Weights of a small transformer language model: 12.7M parameters.
MLP neurons of a small language model. Each row is named by its layer, matrix (gate and up: input weights) and neuron, and shows model dimensions 96-223. Each number is 500 + 40 x the weight over its row's rms, rounded and kept within 0 to 999. Numbers have three digits each. A neuron's up and down rows have the sign that makes its largest values positive.
After each neuron's rows, "fires on" lists the tokens most often at its 100 highest values on Wikipedia text that the model never trained on; "fires in" lists the words (lower case) most often at its 100 highest values on Wikipedia text that the model never trained on. A number after a token or word is its count.

L3.gate23:495494557431450472526473492484573506517474459517483543530527509510486585497480441539533506502461525537522529451503513493487496502441506474585446501352413543523523552471509487451471510510490580498520481465491571516506456484567531492531475409468510538509491427573538439506570534493498463396475492427524464485457576516506522542483575491454510514462508485415448439461573558460439485418537
L3.up23:544522543566514418478463431541513520532462424469411577475480492548526486495513561502437512543509527549548422483496591450516495444461477471527428538436540556463603525439524480446458453475492527510497471452535551510513539472496475516501415358501577516547511415524563464569499499485485497494440549459490504518484520496480542535482505498481519468451512426461469504530475513566479532539509
fires on: "Best " 37, "li" 28, "plat" 7, "standing " 7, "All " 6, "votes " 5
fires in: "best" 37, "split" 9, "outstanding" 7, "all" 6, "votes" 5, "platform" 4

L3.gate52:503470552490532489482483478551522409467540399477530530481444512475507522499526550542419550431505565547478503488558500440521606537463437609518444447522546562493464477517539528506599547508526520511530430546461480496535513506450490458516499520497451485490523450481523479583516494507457470507565471504480492524481506531454445494514473443485446560529469502528455522495489570436448465495444
L3.up52:547590524491497543535454493515487414557589499534484558479482485528529528486457528516447553420535540415531565513491472426418504506417480469492451505543549525421453495481481492512568518459469506469467479493464479499521490498444536488462533477507515553472518449537552427456528489459458516547587520447533541588522498529512505457513536418521503519484579481534470425566538511432527563536475
fires on: "Best " 46, "Battle " 10, "ampion" 7, "defe" 6, "Marc" 6, "Order " 4
fires in: "best" 46, "battle" 10, "champion" 6, "order" 4, "defeat" 4, "marco" 4

L6.gate18:429473501456549528510503537592514517521577499437378498605474521497569461399526510490407520450478516452476526496488485533443481517527537475488523480514509525498535604472500527480418525504515470441464469446561520472491454556524453464545524542538547490481499487582463468487514504548489524458511510526511477425498526476500464520456463528539519447466454507483476423534539507527472485472496
L6.up18:481424504469502490440518479516487547427495481414499470507543489516553466457527412508530496491494460455571546497450412507555482506482501512479512409533499424467541468561511526492520483524543508493454525462577560456458469512514525503534464436497555407500476504490491540472561525531495421508500552496539488487522432489515470446484464541530510455451483452483507485548551490471458458508552
fires on: "enn" 16, "that " 15, "December " 10, "March " 9, "February " 8, "or " 8
fires in: "that" 15, "december" 10, "tennessee" 10, "march" 9, "february" 8, "tenn" 4

L3.gate208:440499490596543442517473469570494530517450477513488518487526486544489496439471504496576511545603459470593520530458526505520465471515471494489544527491489555454548505481496490496496504530521571497454579472488479423486482488575457465538513453502453488478443412407454519501444511502501502555526470552378499394456492578514496567481512525423544504494465474461513516461458523548518498566544
L3.up208:518557570471513453536527483545514459510460475539516484450456478478518504521534478464508534540566440459476482454485477445546562475561524543469488548533409443437540518410452466531517523477498502501492462551512443443510483492468482500504512468506562510495468512480516518469527521506432509508517528480507550490523528499451514454490514468551567526552516476501501489504529473466480551516479
fires on: "was " 23, "Year " 14, "While " 7, "be " 6, "go " 6, "been " 6
fires in: "was" 23, "year" 14, "while" 7, "be" 6, "been" 6, "although" 5

L8.gate134:433494424528478472460524461519508488458491494516455556472449541486464452492503549456455511555478498525531479483437396504543520558528596428517511477507487489524507478452570490474502569590523504516501451490458526502521426506453500402485478444531470418519484496568487490531495499440535486446483541476474466400535520552503481524475483463441411535512435472523429375567526472540485509454481
L8.up134:472534444487457511507497464503510589543452506478554500531535461429442472517579491485542448551413437525498472560464422448476479543455526452499566508512537514488515451407471490523502494512485480487484472533434498434489525485484544516471577513533441392566493480420517480459495528497421439517493489558462503435530492499503498524503506490545418484543513501479515467441530526522493533501493
fires on: "was " 33, "m" 12, "am" 10, "were " 8, "ep" 5, "le" 4
fires in: "was" 33, "christmas" 12, "were" 8, "panamanian" 7

L5.gate193:453498492522455463500488492497536529533425493432441525490531496535484522523554585460417421537478450477498517546511579621507520433489475504528483500525559440477444478465536492494483468510497529521496547466483460466467504518544466460524457470514506558531489513485414480491471464454521482508478497473522427465519496473460467505490412420428511530427571482552479577492457551483529442560539
L5.up193:462458552490486548525487526549522505494433461442538491506550483509488482569515483501476433512513549508425564541523546549456530433513454462562479407503522523463426454449523483496525457479538482483447507461458487529462453466516428521517516475492508481542471463528455488532437513485433449601458489493494460469566535502470487481471406475499449514461570576564513542508490514482492397539508
fires on: "It " 34, "t " 15, "tion " 8, "which " 8, "seen " 4
fires in: "it" 35, "which" 8, "production" 6, "t" 5

L4.gate130:568464520505557518477453542559547489511628509577419583511464474578511510554514554472447494492579598523515553509531491520518468480490506478548480462555467463416535546455532455510557491493518534448490492523506532471494506477465620474449573438543509462475478479480457465511505493484559537478618528489504522532544494478488521541505463510515534460516499509503531533520547482442522463489444
L4.up130:534499500520503499487461476551600484430599486484506550464471499531503527544443556487428570517526547501448549496495452492499546519533528463533503480563486519522531515475513487562574508551514525442508463503499491470555528483521601492510519524503496492484572487434467490473475522525461520476588493505445541516504455496463507516483512464506498470502539507506544495517496574511510440503436
fires on: "game " 12, "match " 11, "Series " 11, "final " 9, "Racing " 9, "event " 7
fires in: "game" 12, "series" 12, "match" 11, "racing" 9, "final" 8, "event" 7

L5.gate57:490539563429525507527540439523604488565487494575545479492497530522443516453528476514508572471434543611507563558512423520474440533439441465504473509512494428535497522459453499491478423530484551449509478459462488561495432497481519480451481495478546542496571464530437486520439477529531481512570516603474522484553478532477519487518503507512455497510472501505518470496539441519484623480511
L5.up57:462541494406505447568525474484540483493480481568551522497534535557496461408525455522438493482476538546514597604524439540487466516480442445494446468512427563465499543469481493544467456465501473504494468460513472530494530498517589519505527412461531530487500441492432503456392489503449473508499502541494552529547550520489528516472489502506397490500503479549412500457516508520441574486487
fires on: "under " 32, "non" 17, "Jo" 12, "Spec" 10, "jo" 9, "Marc" 6
fires in: "under" 32, "non" 11, "special" 5, "marco" 5

L8.gate220:487486544490486490525584539517563476478489455474515467497433467521519484450495460535507440498500475515464505481467503533468566458466470525461500475469488536530612490520517455420543479512515448514538542518497473545499452464443501562506509469453485541492519459512555396499492500458560558436479498518553454528520541535483517551478566514450541560502540526486512494547504528503450540482493
L8.up220:509505507539534462457497518507494433519436484493462507493456458542433475497520580511506478504481486502559438409501546461509493490503501482579442510448496494490552569478589474535490517491531559426506560478501510505596537526523576419409500502459491548475498481465444455465505506532565521540466572416481508396410505591531535544438500502494548424496508454495444511415522511468536509535561
fires on: "to " 90, "standing " 4
fires in: "to" 90, "outstanding" 4

L10.gate144:483550512503486457463463510492461499511500532452469473483491461513496508526476476511538509524460513424503529506507512481472612464511497526524504515488517555487542456478518481499539498462519540484559458528462577484586533541529596454485511513470520471504478521467415476502442502466484514480599477551479431513508541539519510521411556539454477441442461471521497475521482446553522499529454
L10.up144:531481417532533514540504529509451520531482566480502455487498500492513555542515513491441460493507537473457492468507462442476496473474516484567533597544537476446491502538525494528475536465502480485480504510498497518543555609556490470470515526505487421484510502482451501604449483543394565540552502510476538481503540556461504519463550531499473522528513455525520520472479518535550567551425
fires on: "in " 54, "1 " 11, "2 " 8, "ri" 4
fires in: "in" 54, "1" 11, "2002" 4, "2" 4

L4.gate251:508491489515418513409490536482466495523500459529488481506519512490442493518491474463494509506509539471452529544410528527542566458468489471513498473499570574468555531444482456503527586538560549503498488511422469373483476434535512531462500443520577500502503428411395517468443467521456514531476486491479564402591496501454519473519489459547538495493553531528486520504491525534525465430512
L4.up251:542512516482475485508531456467559475580465537482457491493493499468515452524475403531549517435515442508436578482483513487477485488508521467510564490526511579501539558434459515556497574571489479508466466489462506536491489570467472459559460594467471546512566459486494461521466523546480495566561498529500389411465514493515504497523518557504528474563454531467475536478488473465485473457493
fires on: "was " 22, "Rec" 14, "most " 12, "its " 9, "up " 4, "were " 4
fires in: "was" 22, "most" 11, "its" 9, "up" 4, "were" 4

L3.gate63:535497536437438548617507485452504461457518504460465473494521466509488526489467452456534551418488421552523503576457518512457545571573467461497427510492487502588506547462425502532497565480524502545494498527518508484439520463462532513484442500469542477509501473516512489437519467542463527546446457463557548391557483495581532435551542510470429485484424560533526456521450435526544525538547
L3.up63:522487574490475508510558486455566495466535511451487520483530504422540522464443475466554493446484446550536500512519456489483530506529470462480466512505487509538544578539429510578478454497505492544468466547556502489444499524455538481485481517459565482471488448529529512490522479480514508506468528447603553518507499490568538441588549514538487487495463507568560465535513493510484554566554
fires on: "Res" 27, "Sen" 15, "Minister " 11, "president " 11, "President " 7, "review" 6
fires in: "president" 18, "minister" 11, "senate" 9, "research" 7, "reserves" 6

L4.gate157:503470522467435551568531488488552488496593464469406546534478483533550486475488440469475577480591464558471572511484531483470544516504428551511471535471492596505504455475509480550525524571525638486508476521502493542531502564450466489552458515456523503574504514543527485516488500530487455439558537500428504447534503509492463525515608561424512481505473526430477501432517497530523526525505
L4.up157:540449506470490559519500481489478553446506484438447551529540469506514494449429433463503527467570468501485485498526504520452453523508475490564424531499489560470464509522497515425579450560534528534554465544570441428488461604494474536507458441449493445563485546562526531553517463437566507466475511501453498460567531546542484448522534501474539481501495532516565436457486442501457536512456
fires on: "Record" 17, "song" 11, "Jr" 9, "team" 9, "son" 8, "Boy" 8
fires in: "songs" 11, "records" 11, "jr" 9, "parsons" 8, "team" 8, "one" 7

L5.gate242:495488549530542494534420526538548600567460494507509549488475418557546489436546494486461442494464543471510524507524475508498461544553525503526443480462516516453528501418528504472565443545511588487465510484548480474413454512476490470467518563574524491495489566517495545506469526579499487503491560475525462479504500508508528490511468544523588558513489535531467538463506484474434463499488
L5.up242:540507461489475498571418459508591518494461561526493515522534565493478448441447526479488522543451572540480528534477533561495492504500537512521520562431472458502524469468529493478499474539466510529525525461452466488529512506521552503522519553496437525492507500486472504435477490486444508531532458446455469425504555530538488513551462513511510572465470443453529470376452500483504533505496
fires on: "when " 17, "served " 13, "When " 9, "character " 8, "reported " 7
fires in: "when" 26, "served" 11, "character" 8, "reported" 7

L5.gate13:548494531416455540495460481507604503553480424539557594507452497467508511450511474449483481416588549507469488471516520501522479556522525539542467478460503586582543570484502488474475470467500611436460452481500506541491530458481446451405530496544512542577540460534506452493463521559452516519532536503540447515569542504597486531464477535485493492486516480521464543531482563447458517445466
L5.up13:481533568469566509459452446531501516517446484512516556532468521550542390452501460436492474511577505494487601520491435495510471525521557452461440480485485610518534505522501541463501537491512577402486516474533537593485484485433517480502470464527488517484480540513513495476521563557478503452474430497570454522522479536497465481520408485550452530471520476506541482520434559526481463485491
fires on: "main " 12, "high " 11, "major " 10, "final " 10, "important " 9
fires in: "main" 12, "high" 11, "major" 10, "final" 10, "important" 9, "similar" 6

L5.gate107:520480566503546523449536467604526569568486416608508544516513499403453531566542534484483505468469520521444488548525579563453488527477470479530415576452496521440511518430504547456489467548508511534427491485523489488487524519534525483445513479502536525428511492516510470434491507560458509399486465490432492499537531445508509480496494486425549496544450487554440544488548542445405480493460
L5.up107:512480539464480448487501536561572498521542606484516524490517428489447461525472495433478537527509496461504526513501437446541486500496525531541503554570483462548456534557543474526538416524515463473507495453482459464549502476475551524478503456497513505547492425461527570482499518543536525521498532527453518501489441509455487570412464519495595480496519437463524517449450516553502485533454
fires on: "place " 25, "medal " 17, "win " 11, "made " 11, "tice " 4
fires in: "place" 24, "medal" 17, "made" 11, "win" 9, "practice" 4

L13.gate122:489448411522497415430546489552458482494528459493447511476382543498512528404468448457499489518440520508482584508588582500526568460480519409533532514516494464540503486479507479475484542499536506505458496555503423538543490490494542486554535496609483449532509502550509500503479520552524502527488444588478508444482522486496453449528470507526462555556588550517465527448571489445472463505493
L13.up122:560420500501454451600468556442478494525508476538486435553466456454393543490479518542431514517521503492496538527546448496530513552457473548541518545574470504519471517536517491536537504514529489530575476481543526538502496486436497498466526600478450505481529538581564530574455483588508541471495551516519527597533495551531461532526431561476447531545493520538529545467592526490465519547478
fires on: "1 " 15, "2 " 11, "3 " 9, "5 " 7, "also " 7, "4 " 5
fires in: "1" 14, "2" 11, "3" 11, "5" 7, "also" 7

L4.gate178:460577516475546509449495473563499483578489450498442531490571513478431504518522549459535498471432549481549497467509513483555536582542523489483519514541448533492511537542582477527427417531529536511494540491564435486536527550486523521513557503483478510510430508519497539528467527484499474534539539425476490509543475482473578471482521487516535529502430477540481509462412562484523454518476
L4.up178:488521475540455466505539505484480485510499446502508502504435479497536513496523467540561473477445541562521548539492542490512546541570449499536521609489551512539486540533485525537413522513469593545531557481463537558509552559460466428450534490537506545491502546573454468473460525478552534433522494552481480524543492592480470536445533492536487457584450531443514469476499539472497482493491
fires on: "there " 22, "There " 12, "moved " 8, "compar" 7, "due " 5
fires in: "there" 34, "moved" 8, "due" 6, "compared" 4, "apps" 4, "sold" 4

L3.gate10:422490561535484492488473506541463553509481541516515474511556538517497507503535527465467597511441544395485526433482554513409479468498447491466537546503497463465538524497580498448602566523530476566508463538535493455491469500478509480442574521546519443446413493435437505462478470492505462552502549472432453497500478460539450504526522514491536538499526443489411555560498500587500454532519
L3.up10:602549474593467489484496516468458478516457492507532553511442464418564489512464535524522467535552533482543466535480525490518568510515568496508491514512447450512528450540456496488488456475476548470510557525463459420512522478528485471532516427536483495478438521575508579536543473479393498545475455518504599499484474518473554501563531486463517495547600451522488518512454538499461565529515
fires on: "was " 65, "consist" 10, "Malay" 4, "person" 4
fires in: "was" 65, "consisted" 4

L2.gate88:496498534518443427471469518486463484442476598505514519457467533510481457496551506480515408502518494549493457527537476575482508547492517537532483562489509451477440522485470532525506539484519456469503540517536543495537596508455498477551509501557466488491481459485475521520480498547422513485529588457525439531495510501506470505488493497460489492564494436471447464561512496451468521452454
L2.up88:410504464427518516568468505464526445443472485504494534458521548530549488506448504473464500460550468519389445428490548486470549561447482498523463497513464472475431496552383458515466501506484459509542492491462502513500601476496531447492557511538510460517446467524514475503545494478563501457438503485530491544504527495550520464497516503448532478463454436468547463501529490489488393489508
fires on: "0" 42, "born " 17, "members " 12, "indic" 11, "iter" 5, "vol" 5
fires in: "0" 27, "born" 17, "members" 12, "indicate" 6

L4.gate155:475574473468550510534480380475422505526486449450514503524491507470461484607515512555483534461438549462420530510526569464509518561464531426533489526486532544586529526405558459507464496508448430508453518519507466518505510562444438457516477510553468562515533444528471476446548479484527594503486527566458539503512528472534447508505576500446422476532514419451462508529457467489521517484454
L4.up155:527470489500491416483505424434552420483445477450493478515481529476522494490466513542436552487478523484480527510486459459559452433567487510503497506453550555493479534500489493592543491444539448545545436421522450458516579496454440512511450512502471483511479505553483490506541499540483499475543436530475504537554516446474403568478501387532456611449465434446499506483535516431460546550521
fires on: "Award " 23, "Cri" 9, "Party " 9, "Center " 7, "Go" 7, "League " 6
fires in: "award" 23, "party" 9, "center" 7, "awards" 6, "league" 6

L2.gate245:522518519603509503539447443448454439554564458536526477479489491532522557562498541530542411444555498560439410457507446445500490527587471509505539506482494499507475564546545530510563454489513516542411504544501510513482491532478496493487527542529514507575444453514401524524562506468553567480519547484492473539489462466500508477484457515468463485465513490511435445510504537495570452495507
L2.up245:537458498528508505481505444534468509530468481506522592524487512515537464504473472422586498464531522536560550489454478498538540451429473449502555436493474527567519494470531544472457530509548511514470472517537450484470502495447480478556498481493524578548519467493526477475513510424530533486440391497449456471519535456481458500529470469519441447513488512501544595443482469488492538573549
fires on: "September " 28, "October " 14, "May " 9, "90" 9, "bour" 7, "second" 7
fires in: "september" 28, "october" 14, "may" 9, "90" 6, "december" 5